config = dict(
    n_layer=16,
    d_model=320,
    n_head=5,
    n_kv_head=5,
    head_dim=64,
    d_mlp=1280,
    vocab_size=2048,
    activation='tanh_gelu',
    norm='layernorm',
    norm_place='pre',
    norm_eps=1e-05,
    positions='learned',
    qk_norm=False,
    attn_scale=0.125,
    bias='all',
    tie_embeddings=True,
    parallel_block=False,
    init='normal',
    init_std_qkv=0.0233,
    init_std_o=0.00413,
    init_std_up=0.0233,
    init_std_down=0.00413,
    optimizer='adamw',
    lr=0.0014,
    beta1=0.9,
    beta2=0.99,
    weight_decay=0.33,
    lr_head=0.00786,
    warmup_steps=540,
    schedule='wsd',
    decay_fraction=0.697,
    decay_shape='linear',
    final_lr_fraction=0.0,
    batch_tokens=131072,
    seq_len=512,
    doc_mask=False,
    z_loss=0.0001,
    train_tokens=568300000,
    steps=4336,
    dataset='wikipedia_en',
)
MLP neurons of a small language model. Each row is named by its layer, matrix (down: output weights) and neuron, and shows model dimensions 32-159. Each number is 128 + 32 x the weight over its row's rms, rounded and kept within 0 to 255. Numbers have three digits each.
A block is one neuron, or neurons of one layer that tend to fire together. Before each block is what it responds to, as a language model described it from the Wikipedia text at the highest values.

Description: Early word pieces of column headers and infobox field labels in Wikipedia tables, such as Pop, Goals, Apps, Receptions; also mid-word fragments in prose (outb-re-ak, en-ab-ling).
L11.down116:111148141153105142121153152160098120119094120162154098193138163110150107131078124168142111109163121147149139102153151146109062171100110166115119148103205096127103121165154091127139086170127100105141152097155114120160148112122100149135140091103148115141130096126150151115128152137127094129121122202126104116117074149171144106173190144069098118126158108089103109115140126113105144129117
L11.down165:138121087096113129124139074132177158101162166066092140141167141155123109109049094151133137120125120101127115054147131131111147223101112110136156130146081100134171125143174125127090056106205191137162102122214174089105123107178110107124075113142191139102139140093107077136118087119138138037115137083167113077063138183146116145099145160107156154089168123140098066151152105132102131124150
L11.down225:133109161058188143128181124098120135233067102126127168116171079057095146165123108159110168115170124111092135129086159135097126095129134086127143119147131182156088118141188080104096086087107103137095065132117176103132149168096146124133120165143120102118136120069122145128152110174132148157095136100137124102141116112125169100096108176150110131090157121134118110101115176162116127120145
L11.down359:076186128159103085138164098123099131114150114095155127111146114130157145118127085119156106099150193163141106143142143139158115085131050123143119095126177180091139136139078080111122141097123130123143169187171130198144082135139076125185155151153147092120105145039111145127117191148070129120088136165090073072072110066111137143161094174089154081136164134153124153119104128181140190122134
L11.down436:138155122115136116148174100091116155120111087162091116139073172144087117177150117101168138158129111093136135122123131159039090078119104152176140159101167118134141097123141071213160116152116140115118128147126100128128150073129098067164106168128164148123083095057147141118213092126126106174113091043138105131096132125152154150172158187118144209211140145139202146143128105128158154171103
L11.down459:162149172126092114119156163135191121148111095149093150136134173139049116150106103115059122111168156127107167094135105152177191120136163153132163144106125148172085126200154138165111151114109100072091092099180133110128168131208123016106128171166126170135102111102097086106100138165147112134116099135179142128111086092121145173164131153155174135094089128105127131147144114132138147161158
L11.down489:130160083119174184156100138135135062138081136102159110126120146173129149137128137143067124156133129185120117112172130164080126152132126196144105088131146144136139128154067150079124119127135134102157131131084123137161155100147136132114116173108126178143107178157164066142182091101138085136117157165111079175090111095077128132119103137149144133161129120143110075138151059112123140165218
L11.down568:084161148095068153127126146136073121095157173104154127072055129080165121158196179128115137097123087079156151133123153132144067069146109147104158126119075114077090134086130158130149205133153123069138177099076072133119149099101138144122141120070120068138122118116133133120142126125104160109116127143117116125133094134144175157139070111162116130145134133093141116176116134128174124166079
L11.down586:103102121151103146157075150118181147136129118128161198110170160085115179181136124124112125161088093098142113129160081113130115122145114115114131152150160118143154136059123053181180100128103138079097106121139101075213102113148107106092101153111154175133090111071171097134110070176137133145113097120108135053143174053156153126148120150149132161117155174126105125127136096103136115103062
L11.down713:170149129120158180168072095156125104141157099227134142128167114166115109075096154162122090146185130128133138117118151158110140185157117138150150137109184061111140133126067102176177118126119163124116121112147153176090152112093155081123089159156116153140169155144147121104165147150128096126200110226122134101093160107135109177103099148077151175091064097113120103082173092106124117172108
L11.down758:107136151135151179076100101100128147133175113121096106134080137118074109056175062118146120127110135175102099161144144160090138157049150116050100079130079085103125109164138115137162132127108100104144108144070174146184150070109084122107107169167157145152124147080155157091174093152156113109147175095108095121113176124150148141115146122140158109140108143129122126106154148140182150127176
L11.down780:090154075121073128125187106106100097085179164119146167119174091116139119136106123175123104179111080101148106166154154155138140175138089144132105126135133139138103128130158148179157117060152127107129101095122066162124144111121114133167087190073127117120179103118114112159073123126100158104156190119133113155120163162186091110130154154080166109120153101131117134116103161165167135151100
L11.down914:128141122118116110180136205070132119145090106143089063140135102099116076106158116129158137119188110188129181126129129164102097099120146164097140143113111171078163082173101171119138149137080137130172145109015121183126167166127095122140155087164111065098186130124177109108159120172134130127111095224126158132145084137115106153137169122084131091135194154100160126175159140141154139158140
L11.down1046:121117114153137114100108128095115154032175068093066082125141197137174168098160117122167200118098161129078119144127113110128152096085146131148122132173154142187090164192103163111104147150140140154169037091101186156159102126148136108129131093112054157140151147152111069131183168120189165098122149166128127165156114105141153120168125084091191093102114177134126130190156163159128113129183
L11.down1052:100178175110112123125150156155123079185140114129192166138089064145082083102126128133130135144105136137081161131072105146151129145106134097153157155122128106155122119136161090142131144104110109127137141092095154088121107110116056139142123142131096178129117145175122123141128068127093192104130114117140134118183132122120145166128113108129139203088169144161160118172109120124128089193153
L11.down1188:139125097129122175091102142139103078128100104163135105155175180125148124059192125199167168152112145119132101119135109170109150157087187133133136070099152198131121112107164073091131107128126100115171125119167159156137096134179142144196123166095178131113131084151124093108119161185091121107147122132066109149127120146142120063167176107057145119076170115067137090125085152169206137124099

Description: Predictable tokens in templated Wikipedia text: census lines (family size, age of 18), species stubs (in the family), section headers (==, Personal life).
L3.down680:152160102174115120201131085171076073133149049094141111117163100150091140128085129120131120181100120141143129034090163119138128089087116096103082116132168057139088133136180175157122111181139125151148093161091098161200183168111154102138170127075087124142153141089116104086114085167130137103136124110184134119122098114165090150131148134102176167160098150135167168140057181151141158143101

Description: Token right after a person's given name that starts the next name part: particles like de, initials, surname pieces (Pérez de, Gary W, Josh Su); weaker on mid-word fragments.
L10.down64:112170139158166083158134100123162100180110140099096110158206084127144107080061078169144103191152155021145166159120200122126069119116180087178133159118081118195124187104121105114138096144100132174137159103130083149062125105204113104145116103083106096131097105093159127120122146122056160165126144152146177051110110142114089091120134137146144120151107129084133126107138153148132160120103
L10.down651:111130074110211052175109127101141136096077161114155120145155141123151145103119131108153181158144147133106209163117133166124195121128150105124090135087111110121143127191100181119059118149144085111135143152116089186131132083188170156072131197123162091118117130175157083147122166138123152191129104151141117117157123153114115078157075125100120154130179133131146145127121148156158062166123
L10.down766:086130158131109212105085109116142117082104155104076137143078155136157134171052142149095101118173160196120129156123160126104179115147148115029133114118152120152164126199141154136105219141098109114184085107113118156078137152133136152135131127112130122061086139108129150131123098117069117115186130147181101131178106127147106112127130109101124122120176102067139166171079118187159152156053
L10.down1036:103176151125111176174123137180145135146143128128190117117151125141114122158151115098134131129120065168093196084161153137096151146175115072148099136147109121064132160100150115138140157098157157143101098138107158134153162160103063111143149193104140127135158143173117110194155143082143133129138094103143102162113130157102128162119099130123119185181143120086103127119159056104128087098195

Description: Last word-piece of a multi-token proper noun (person, place, team, company), like Carl-son, Croat-ia, Amtra-k, usually followed by punctuation, 's, or a verb.
L10.down199:126188142118173146191105124184169128137145150132177081068090197146089135143157143123152103077143133134160133081062169151134118091190086132155159161104146126137065087128115084182082164169126144106105095164075133119070121102121182100114100185140173133151109151160077121136156185092146054104119140106111139139107062121111122153156093208128109100147139075141138157125090057126128184089142
L10.down459:131186191122141105127140139110174145092135131082134171079128145113111136086095152080096180060175140121178163099112140081106099171116111153130120113122170151203109069072119086157153092118113105104106154103160136104131066190082129136145142167089117137183128152134161113113150171153146060182113127124111055143110066162111107133148144201109125080124166095126145136185125067117051097142183
L10.down789:075124117133135127192081149154113128085163137118138068179125114084146159097137101145153171161135156041135109086117171100104076187210092118183146107099161095160097119122070139131181120153160156115113135100108173054081145144053125132115172152166147152128176125128121099182153182106107096138150153143120163150173136137090123127137084153142104147155125138100143122130103140155159103108161
L10.down1072:162170188161123152110125107156134112137130164076122144129135146103105130184075172168123123138192126142138144133102068156123161152140129182095108147172080197155126162109105096144128102110161113133139125100154107091122117142048094140161156119072120105107057109141159112122103196132123117116067095136101109117098110184096152106111097148138102189111154097113136146142134137116131108157121

Description: The Romance particle de inside Spanish/French names (Pérez de Tolosa, Deportivo de La Coruña), the preposition in/In before dates, and word-initial de- pieces (decision, deputy).
L11.down10:139092142142164084151164126113195137105120105098114137168103132102156161116059113150112131113174162112105141136131112157133124108131162160160160097119126123075196139112080173144170078158118097058110156078128132159174122171159142111103117162114107117162077059076133106167099145165120126057161046147079129112108084137142136111137191136139119143077160124121118095140128173111178127095136
L11.down27:174164170147142080108149157118160130127083141107050182166164173105092148131145105194076185076129198125131133051143086143113094111116149104155208101113140138122127118150122169085107169092141119130141138129149095114166184143156145061166100096119174139115097129136096152132045110196082124105143112159149136174105044098158141136137108149112116110133211145109114131120202117162115186161110
L11.down49:076135127147132166117156105120118121171135123114140106099128089091092143092215156132082112107087126157121089161137144134104102125150072118089137069118132077073155197108080131142164122142095149202076143160088143189131101146074091129110127112128104136124065100154127168094092096165090122151124117162154100084144136093141092101210096126163105153129075119054102132176131101135187122111165
L11.down294:170082142107176171120057136145124125094089122107181187112155151082119163163139131106142090125159174150111096071103147157127134156120108073100140141153134115103165100131158098101151158140117103117107126140100126160136113144153124107167146148049110067088092144102125139080135073118134143104179180158125157133090146148126077216126146120088180141124158118136092097209127096124079131114120
L11.down448:117126136163166104107163133127152152140098134146121126182143050159132082140205123104058132134093130176059131090128151148138165175175135126113128058186146122158154138122169157125131121095135093160107161086142126110171145118091081141121081085133173116164133092110106167092138153151130108150122145161080112081096129139132075138099183146143122133125128139180139116063094100104109156162113
L11.down449:118111161113133139107196116107137153144175107141110135138107142131123116095106141161127141119151116129111116129106100148114085152125092132113090183121129119122112122129109126133170137108143123088102157110041140157119103180210118135083088173092153100179125167205102179112172112101099151109099167083180099104173115160149113068117102124156109163113151166123150093153159078059144113104204
L11.down618:127079011124072131134151070148146137127146056095141090129069100111147193112139191131098093129161109050150170136061080104116153115103136093104147124082079109140184207111075132146138151139086156117152147105117164101092126192139146106140152150158138159135118110115024084110133144135091139091160132149077123137131095159163126112125100151118100169100163126061117153121125091114140142170151
L11.down786:101203128095084135084092188074103125118127201133095142139107137158141109126127136111081116113118149169114083130090109086155154130095123170115133122118078091121102116099138204134161141109113154165135144140098145125131106161094173127083108167135175198150150137123156099072132139106183122200141163193068118124125187125141077094089132082089087194103175130143132106123171160179080108122116
L11.down802:140115143116147138142155115148208156153098102083059081148095076086181113126110125154095067092144166093132161096054139161124179083152187123101143181156112095122168161106170200143134141160155131121123146133115135068193119176091142147137149137178047127162073137073142079152112101206141131121077105131145147060154110097139142135167104128137086225139109128094142115116116147115114136090147
L11.down839:169155130082134123170139158125136137154146169132127105172122025125093101140108172125125127097095098136109156096135130082100187094139129172122119109144104055080133133119117097130096164099159177125121143154193145091118193143169093165144136163172186146152130153107120168121148125152145126084135116090140080107082096145122147159161120121095137120095152164115099140086133134070173114087166
L11.down912:092055163161156201105121147226098122122130094139173147120083095139085150122167137120181165144148120109107204095134104075096128093127082161137094194126146101159130129072101191082108144166158116123126119144141125141147099155131106185081120181148146131163107116092115146160169061145174094136072126116166099135145173104128090153209096131113130163135126110114156128136080134114129128125179
L11.down1035:152141108164099161142172159138167166090152088164116151136094122135114143131115181183077195101127141160169129127180118110176147127147128068111132104163123102084090156103106150094132085109138101134109141109119216124101067152124107139188144132166120149089115158067035207127088079167122085154158127104097129115112093144083070096115094118114102103124123108067141147084139140143132159091113
L11.down1169:108101156085147129149120143158149186145115147147146188150108100185098141116133091123056168085148101144087169109075101121147149126147153112146163124104125097094145099166130117117149164123153185156137113147100150082155111180131123139105102115084108142151190095122092177118113109090117106181114154142128145155107060187057107090143159115207127125149156118127171145135123096085123108180151
L11.down1234:185086131113104116064131084110158141139071110111106222115161162114143132123121099156084154111152116168098097118140175114158126137104133081174131158136082160143130132163168122145103084132183168102134116161170106136111110025204178170139093133132178155123178140105160083117102147146107115125138123087113092091133134144158123168145172167074138105134177101099134084106089108094140140108083
L11.down1273:082120244158184060133149146133089189081071089110138137099130101111104173211140083171130150076126131095193127142152111173135132147097113169117086117163187161091094139122103156139132117147111176118118143120128155162175141121119154077075166107126068143121154126121092062089116164162065147104116110195128080137114103167139105159183102101066088113078155117101103098067150099133141157120093
L11.down1276:112146134115161129167128118078135095134084150088155172153126159103192143178087183129061103141150141126118126047128090132196139163122129126083139099173103128133079117160117132115090128145159182164113093103156085109179087146083121149086088076085126143147158120172142155095146141104155180121136128106082177109180103153063089103129145122115132165157148116143165067152109131123103108099165

Description: Fires on "than" after more/less comparisons (more than 900, less serious than), and on mid-word pieces, especially -ist (chemist, vocalist, suffragist), plus rect, ign.
L3.down693:116116119131099157144167129114194120146136142150162169130106128097065102202133168123130050138087144152086099102112094107138138203097167146153120129133144136217124137139126128166086116073120140159126104147088124151133092155089107154102148146096162114127164171116150051166139118154150158174135130094065144129085195113094090130131118098156145169153053098149047142126055146134092128134075

Description: Opening word-piece of a word, mostly in wiki table column headers after a pipe, such as Re(sult), Go(als), G(A), st(umpings); sometimes after a hyphen or bracket, as in self-p(ublished) or (p(atimaghara).
L10.down11:163164139161096103138107109175138078184087136127070139130092140174086142134213091107123074139080141108110110153150165201127131104174140128148161091153137175115121098154122113111132154129148133122165176139125104158133169133147166141124168183126083109145141150135101133195120083105098170197123100110035146171193127136134181142184073130148167158153136119107109115163116083140158085154135
L10.down91:160116138063128112189192156167082120131161137091081195157113066154088123128161085116085081141096092111117143148103082151118118157087166123047100117123115142092110153140163099150124103125105089147091040146121144110128109144152159195129120157181076130164122067147105141180142124157152128158170179080110172110104067086082162155191123130129161077114199131072115102181126107127093059154127
L10.down329:107152068116093117121133113104152093148135094131112139141130109121115073101123103166167070145202063078118130147110150210182127084133146065123229121098136124120174121106144146061109132141152100088130118108145121158122148165179101109126174158200148161153087110071091072140160094101127119099211088164082108145120135128160072114124186153097092068174133122131138140092093131090129119181095
L10.down583:148145070127144140057051162091140084103195083047169160210164144098122125127090158108143116084162115119149091115155105127164188091145115187144098135113097125088180115067072113200068170130165110158112169074127117159094137132141076123115108145132177112142138129104090127152152088099177141113107148093157097157135101130109129099129159091160090116162142126085121164122119090071139128187176

Description: First subword piece of a multi-token word, usually vowel-initial and after a space, such as op(position), ad(hered), app(roved), ex(plosive).
L10.down177:130130085131136165129145111116114087154160112103098119123130132133165155116132222155118138123117160075114105136100050119157062106154165167091062135131070108114164144149146114136087120089137161085137153150096069149191101153117119101142190144149141090114141132140121119125151178085136104134146119149176152126144137095140103088099160119131080124132077141191131084097115156145136121085089
L10.down423:134154090151130126139128118150063158116091081099089099140129155148153113128114130165122176163057111120193151140159113182105158099094147122115123124099165095107169180091142128147148121130129148107153090110119100155176097176133182131117161132078120148171142128096135148107100104146120114122128091105152125135100176075163138096091109172133141107096129083111191081050097133179145131077129
L10.down700:154101122146204130142056115097107131127121127070132114132079093112106144116177176095061131110129138144159136146172117136113117132101107140144118144123083120123077154154173129097132146134122194089145141212134161128090155137073112118103158133083183130129170197203153115111091104128102057113064080144121124107179063129123152062106121097102181141107162138152134076126143105093147120087108
L10.down895:093124138123164141150111110128102097118148110160099222044077131198088109160117097161130141149165103126106181130089160104176105157176118138133082099100132110117058133094152147111135129115113139119123102136088143104149103149161069089097109124117168143043149113181181097106100140100103150146099064151194137168173053094123189126101082153155129152123127147123145087107161163136114095105076

Description: Non-initial word-piece fragments inside longer words or names, often in tables and lists, such as beauti-ful, Ad-di-s, T-ex-as, pre-di-ctions.
L3.down1248:179039134155152035082085140145136174119092117162099161103099119126160122157136121134122121128173136127115126131152167112121134120074135096156173148141157119081117108100115144138122128100154129153107088118144115144172126123127157099119062165116015179127137127145131177157087171094127124129126029144084126175139158153075108130172165155141127070090130069115155117079115127102153146096110

Description: Opening word pieces of longer words, mostly con- (contact, constructed, consistently), plus sentence-initial At or After that begins a new clause.
L3.down558:175134110121136173111059121134102048129116130110119139134071147123131112069065129122097089167071198117127130187112095126121121125152108079157167139129147138156189122171110159090175152116110123051164087056164116065203097160111118089140161104118145137191173112155091193109152140114133152131104130124127138059211051066154103136143169115121137136129119109129174162124134134129166167159124

Description: Short opening fragments of ordinary words broken into odd pieces, strongest on com in com-mented/com-posed and ce in s-ce-ne, also w-hi-le, s-c-ratch.
L11.down6:092123092085157133131205134101126110137069172127222115144108187120157123106129106122141135124118112136113130161069139141166135159113146117092137155101118117127162094124142150126154112122061103147161135127072100170140176103121163082109086129150156080133140132090156117098170190112092097142101218137130111112114146080085144106153155100168096174122111128180092127123154117101154121133087
L11.down100:089064124160156130102134181101109147115166137103110151176110133079141120128113131106102096196154149123187125119182177099153087113150143171105080096115102151080054160107096129134134097090130150127114127181117182137156081169153103092078231125144139159122121122130180112162141108050143141138047057133088142132145059156118099107159143093188121124122166145155149152161100127131135107107102
L11.down119:069127186107133143116136148132141118146128128168143166076040158106095137128149165136145141145146167133162172153148132054159073110169101094110122119138154090086073114113135130144117177164103117137114127160133109160094135126132094163121186110113095096096107077120185131120143146063136181085115111128137124126124159124150162121113106120128131074207143089105145177138105126129123183143090
L11.down314:087058126128123077103169140106096150161128108169085111103150130067112095119120137219105094098190108106078066105108188156151179120110115060123105085136118136222114093160180121136147112131154147131119168085174097159114147141160125149109132056132094156087178100124169122157116153100095064110081097136133110164174144145122167154090062099115104074156103114106199159133123171112132070178164
L11.down491:101157155116115125131124089170029115135108140103163148082118101115098146176119164094071148105079086051134100123150112187140062163135156129140118128145180146172085152120144156090107098138157107155146158117124115147119128130071151188109094093157195104110100140178167098175067086077125131167136122135140093107124100149097158159143112139135184085083157134145091120112123160053081106132130
L11.down514:126090074138164144117112097136147138109140088131138080113132083117116127110066069144096118139035163141128114147134145104108094110107109169160110150151104072192099180106104112154147204155205103143143146139110142145203140131096131174119142123159214106131160110077189116112170160154088097108112112156157066143064143129119116094134121132165101114118145119185180140110148097088129119153118
L11.down515:152163086135104099091086120150133097114134130120160076087131094120146129080147156210112194103080124077107181105138150122125152146098174094123157132132149085107111110114151119112127130114178058156128116109160174144106168154117135165155073151123109132101131111090079167108113167165132076095173070094122107144131142073126106145118128158094158101111122154131096102092124137167140108076170
L11.down629:163146092123137106101081161089162145129144089131098131118184130136167099171123103079146129098155118088094137088101063120138129089128131095100066117124152126111153165132151143125165125179169109125136119078132188204110118119154185108107105150138077090193141184156138143114126124118164117102167134122074159147148138149117111161166129132077049083107154148170092108143130091135137133148139
L11.down639:104077153066119088159111165119100208128139117130208118102121128152105104148104063088082126111158107164095207129102131112156146151123107119077100054114115118112156063207164071109122176097095085107151171168127201090151108148118143135099164118120124166157167117159167147133104060127151147096160149072127162151149075176093167136135117128138142119115132117140116138094146102112087111083156
L11.down700:071125132193119135161074145144131113080127124122140110121136105083132138091140114159097151098119138089134083117120136195170209139165066114152122129099089140069107178124146111121058169065151155143144116099137149133105108160127140121022147119154108106141165139162109072100101104129134032222158102128106099118133060179156090077061114094106165153185138094154121135147104085149144078194132
L11.down890:142138144126116140152118108112166130093129172103189158126093143082106124145169160145182112101108139144150143093177115067085105089179133122105112192163115099083141134087115123121164140130156079115136144127122111105133145153149179148132098144083080100117126105105120139180124174148204088142142146082067125116119094170167137145104140142123157130152145104107110092121097144117120089119156
L11.down937:156116168118126144169095194100152173117142105157157216112106131160119135203147125116151082085166122165117145139100215128133103110202075130204112153151154140112132102127106158153161124150103127087138197155195131100136125086099073110084143172053169091116125138154132093078103126074110159135110107148122140141131136124081112127203129103125132158151102125123101121107203172141074155111066
L11.down1048:141081124141115167126119094183109140115136103100163151128119117141068166176101164117176140138063161156136122122246134136098141129093148107155163116158143133129121100080124129126073158144127127191140129126105105152069161166111099113136114079147088159064122124124071162055127155079170118097142174094181116131132166154095096136095145101054128132149162121143107154126115102071134127081112
L11.down1103:094126122139103163136066121103187073171171149150148156127086156125189136141122111144131144149112149090121098138105177103120052089133058115130120124167116146190128104094124171123143047140168153062101162156104128139100127175112105118141133103125172133113089168185174143135142084127148131103123078186130116150125161119163113091094108187068108104132101115164119162120105149127179093129166
L11.down1146:042093130154046179108069227123061120117134084092107145107186120152178108171091123145136105145144198165125117160147206119127110112106112117076101102165201129158118150121143101091102139166137139096135115143100108146180122108086122120142057072199092119149114115154074082094134134114148105138080104129063149142141179118099116063129131095128211159143110144140130129108135089137146167101141
L11.down1166:138079077173090132168132042180133114196080141115096121101078191103151124135189160185079207169147123135099102163143133117121076196150134116120121164123071123124189141111118137111102136106145140142103083089097114102143082095134113147138144126087139146116141086155137132121051152098099132093061128038150098124148156159147143080082036129135144130061113091135161125143113144130108153106141

Description: Final word pieces that complete a place name, mostly US states after "City," such as Michi-gan, Arizon-a, New York, plus countries and counties.
L11.down53:051151173174123110093140089146109117150142117207179188114125147110102117206151110118141158100170166101075122084090090091147112123184065117079150179126121124140113117100142112133154128126123122116129153165137134097074079109156127070120102110116103131153120158214100146098164111126135142140104174131129113135110161102116141140125102078209153116190118120150127215118116103135127111121141
L11.down70:197102150080089138095156130193102161159093100186110146146094132159042121143156134114114125080143131121194163144060118079095120103059098152090120161082147127148134140129119138116103155131149175125108120088142123183115130126183209118119159169131134076166160110131088115179181089111167133074113156048125104147119105130154091148142139077157152137139158156137148158104101124142119193136088
L11.down138:091150196142158145124046162137138097127167104074126141072097192153122121150112113136119078124148076143133132101114129145087125121152112152097141156108101110216141043131150133141143111087175129117102136166140155139095118108094205119070097132151105159100143151140112114134110125115118084096163125130091102083109130095185108108156152150039168140171072127061127115102047141165123134108103
L11.down186:132164158152157082129117117121139184122101117137131135147196102138079140088071090154104107117104139129171157202156116128145173116101140126158091137086110134134115145136120096102118178103153145126151164155113113132156104104111196102170115169130083168091090075044133136110108103165143128114125097126167105112105140107119111144196179150069142100106157140084090088191164151162130106089116
L11.down275:110155102137121080106099185087073193137135126136142113087181111136117106142074160151102141131132067149134107111139189129127153164119122124087156159154147150140107094156108136111135141082097130163110199169153150097181116138155209173136169095105053082150114202149144086079126163134134134126122176134081168101110057106111132134144154140158153114148158133137150145098141142123155173112132
L11.down280:088106147109158130115137144159124106114137140095116106084115124179109140147124090100102172110241153105124135122171136117150065163173097130127199124140138137100115115061082084141183173115155051174132129120109198137083105088179117085136072101118146118112127139113182149111141154146135154084073171087151165128109135141034138130125155129156152112137092139140141105105125140129118168063158
L11.down289:114125111132121110139079113171172153109179113102128108104076120157113170186113125067148156120122094144102174113119133103178062122142112151115117100121122155122086114124103152121120121140102143099150121151125170205135126129179070132106060155080109148058091145156174072152180152116138111148164126131166084110145127135081099147082090105148162151155100141139139154116136056158121090210140
L11.down296:090153157117055162108103100163148165071177120116104142127081128171052105087134103191156136098089135173108117059089102117128102100157156177098138019117106142114107128154142126133131120157120105094109182115125122144117098119097169109133047172108090084150102137161158066092109163147104115119129161103160092144130098080136095131179135072118118107143128122155082126148123107118106123167090
L11.down307:194108141085089107175124255167087143097129130178083094142121205142072096154167138120171128156106123087137130131127099084161136094177143098106155114107127137171168129185129105099123154187125115105091118102136146086087132143084157170112117205085118164136111174151121157098097094091097154151139105104165111169114133159133116093147147111109126083128132142145142118075067125109097113141034
L11.down316:139117140086113120124111128139136191062197093167074143112067196156133164178109131076169163174123183118102151154102100168088093115145120086102136138124104095214140155133156069137097138103099100099148142095128142064152131166146127139132105104117103112109132183146073053103169100131158106106136109127124075114111108143142150176145060147105121161149188123156124193161117048101107158136153
L11.down364:131180111076091156150124138124192124128121111166156143133176199164133157131094159139133129148139162109149139134127132202114202107129176128136108099120140110122103142104199075144151074129143093149140181125165127159190133088092143132174084143128139074111064164087144116136069145161090123119151111057132089082083144089114153146127163110188138164184127090117109070112122085135114126177126
L11.down621:162131138193155106119168153133144108101158103165149135102108140107153245133143135132198120156101057098183139132156127136082149181145084172138130115117104157162137170122084101148134103151133113111147082137109166110132075164142097135137098095113106129105113124128105141107111118118191118115055132125161154146099123075146173092173113144105134162119154133118181150121106132159157182129156
L11.down728:088174105126107190123072103111144133094105101090093104076120160108101255102135134126163132130105135134210109149118136124130107155189139142080081088147128110121059121154181131158146092138109169115156086096130118172154161155086151102120123098129194152133127116120120152155144154139082130121097113162200093089133129071150191096166109134125117077103163120183164141134118152131130089120174
L11.down781:084092121075109154110115200181162090129091097116129106148143112156094172108136105132125167022094168065117126189132132047080113147124113080155172130163130140124129184138085121099164091156159122146141154124124130129136091102154073068133102162121102095156079093217157115112094149135141121115146134178155126162192124134102163146102123094171114104128099116157110085162147152143170151098141
L11.down961:157123124159102107161119109096106174045090097165087150057147129127128074084083165117141140112152076115158134126157095101122096139149117071144210138113083137112115137130158112145124136187138147147140190122151121122095120187106152122149121161139182134119165151117142145141132108126120108149148112176142141164161068083127183187132094065115127038121137111135187141102172146179165088119130
L11.down1002:057120086095107107085096205139143157095121148060134109115178123154122122119075101072115164124119164102143140101123131113132051207127155125110187167163151170124122129148114112182140107139137135130111154171145158102177108147140157111044077137104099120150139164187193137136076148139129130224107159117166112204115084132089157138120112153144157120143160081141159099175128088077099144169175